{
  "n_head": 6,
  "head_dim": 32,
  "vocab_size": 2048,
  "norm_place": "pre",
  "positions": "rope",
  "bias": "none",
  "parallel_block": true,
  "beta1": 0.9,
  "decay_fraction": 0.831,
  "seq_len": 1024
}
MLP neurons of a small language model. Each row is named by its layer, matrix (down: output weights) and neuron, and shows model dimensions 0-191. Each number is 500 + 25 x the weight over its row's rms, rounded and kept within 0 to 999. Numbers have three digits each.
After each neuron's rows, "fires before" lists the tokens most often just after its 100 highest values on Wikipedia text that the model never trained on.

L9.down447:487491491458482473556557484472478452479519485452502480526495499496532497566496503517479543506500510496458515469516491498512531474490530530526542494538449500473502518481478494479514512487519474522508533480517553520518526506524493529516476516536434534457498442506527491515506490490538491483511509516488502495476514508486477457527490474495479462503526484525498565510540514503475462521525517520494483470491481506520492492493492493490510524527492487494506459484497467514497512482461545491498497477473503468530515486547529520499508541492520495470475504443567461496503510512498473524
fires before: "k", "ly", "T", "s", "t", "n"

L4.down448:513527503502523523504473498545497510495481495484531515502500489502484484483528497494555462494468451489464483459505503498518506507499480494435497533513520491517502532457533512508524512516493493507489461479481493480557504574515460472474513546511537536517490511495524501442487492516494497487505500522509546495430512540530531515514506551465456498522506492521513574560488509533494510484487477503511535517466466469531493521473507508488505491478513496485482503525552470524539512489505488527457486518484460470500467485520482510515490486503521495523502511476501509530501450529485453489
fires before: "u", "ce", "est", "re", "or"

L10.down531:533520475505514498502525525523488492462505488510522497486504550525518515496516515514487459497472438499516518542505548514454498481476511489490508507494507514464529503472481558522451484488494483479473463460508494508534489482489499517479509529496520497460523500518503512520531492495545484497495512493474536529502516520473511508486517489464511500495512530461465483447506475461506441521514470521507554468505485476505478518484478579504505512531468496559534533526489556448533484511487501563489523512496501532488491473483503494507513542498531521472523508507525472491451503500532454488
fires before: "|", "c", "ion", "n", "ious", "it"

L4.down588:522520494485489515495522527489471508486516509527471470506486470519499526525432548527503485535547506513460526515513509512524490524451509498482475500474483439505505503528506538432493480477444487528485584506512555507460477533482493471479470475498529495499543518479510511505514492474554477523504515533527508516490501505487432501476521475540520480504512519485501453516494486492485487517534509535463494519516481471528510492500509476484533461461513500486501540478516523504471497473521478491472484445515520487447482493495550482505504493496524505507500516518496526487505459499523514476
fires before: "vision", "ment", "in", "ric", "er", "ron"

L9.down268:507459523497476542494535484523543498554477518477482497486523461492463520445507507524481514507513520454520501481510454505494508508479534535550428523515450508491487492539493504511497483544446519497507498457488458485526532499521440510482460508528450456497536541505494481544472497503500484527489466491503533477537504501489513509487494542467491478466495517528476491514495544515531518493510477496495512488514507491497531504505543523494522504480551508541502467520465501473502498526451511482479508466490548478507501511537475498482517523477524515478507472463540516498496518511479511486
fires before: "er", "ct", "or", "it"

L10.down291:548518495497501495474518489479523490490489494515524437501525470510509440481503460467539483522483531522521506478508528487494493473543487469480468475509454499496475478469461506514487485483514508499471526474454515530459467543539474485523503513510488502523499520480477516535510497494468496491524508476512449521510498496488478458475506480526517465532502466492471491438523477471538470458514489514442475530505497493501492546464504489502493492513511468561521519454498461514485497490525531499489507534493505528536477495491482443506461490508550502520481504504540506514440527509494466530
fires before: ",", "ent", "ct", "re", "or", "ation"

L2.down298:521528505483496467488511546469479436479480516520496490510460516505514524514495515513495487499499481476517527495484487493495489487513521505497462586480534501459542504504537508475539512494506479560472503490556503484502539511493517497508506559478486474544555510539520534526492471496500490496506489517482480508530524513483467482488475520507492485535486493474473478499515519461502461469464493482509480499528517446468536526476551505515518541463457472506495496479492566492537502485543494488494448500507466484497508491555537486536523502478482509483489518469504492463480496508507509463
fires before: "j", "2", "i", "1", "3", "6"

L7.down134:536499515462483500505565487510503497529511485486493491528492571476502483469524556476471534450500529490479473499509522478510520477515484476479469524490490505507503543464523508499500469485519498491503510497469514482519501539534485513521449485505453517467502476516527500480517499504454454483513498466471499481468516496479495477486521492535481522487491497477516505505492510476469506506514442494489499519507527512541531475501557467499512472517512527495499514526480524524497467484487478501522475530508537490482538494470482458519541480507542455546471518510575506449501467427499487496
fires before: " |", " ", "%", " p", " in", "×"

L10.down702:505571496529501497500540497518473524510507509518511521503537459535511491466478522488512515476556505529503535498527495539495509510516490492516499475505505464516501495476491509505509529521498519496473492503457499470505551500458489484473524491496507456540473492527504483521536476506531496457442476480481487491534493488515445508503483452507497495483499495546507515527453491545467537516538505487463532486470503501495488467540519511517476513552498562492463521487510486519476489480496493526516513477523539502492498498530490524447585496464465505495519536514544496516477514449493498518
fires before: "al", "ate", "ous", "ally", "os"

L10.down415:491464478483528458529477509521488529476485513457474483459474499545529487515484515539582512497460506494492536494535506519539479513506491512491514513443483491434508534516544497505531540492507513496473459489530510441489477523447493474506502505489513459479543482519496522462467484506522557483494508476493499487527461507507480520524523488478483509467510507510490544513544500499517517475495458466514526528504493502465534486515490495501503452473524525500490456493524504491516542485481477486499490520514448497525536473509495493503480495506505462476463493523479449490538510518501469481
fires before: "s", "ton", "ar", "ke", "t"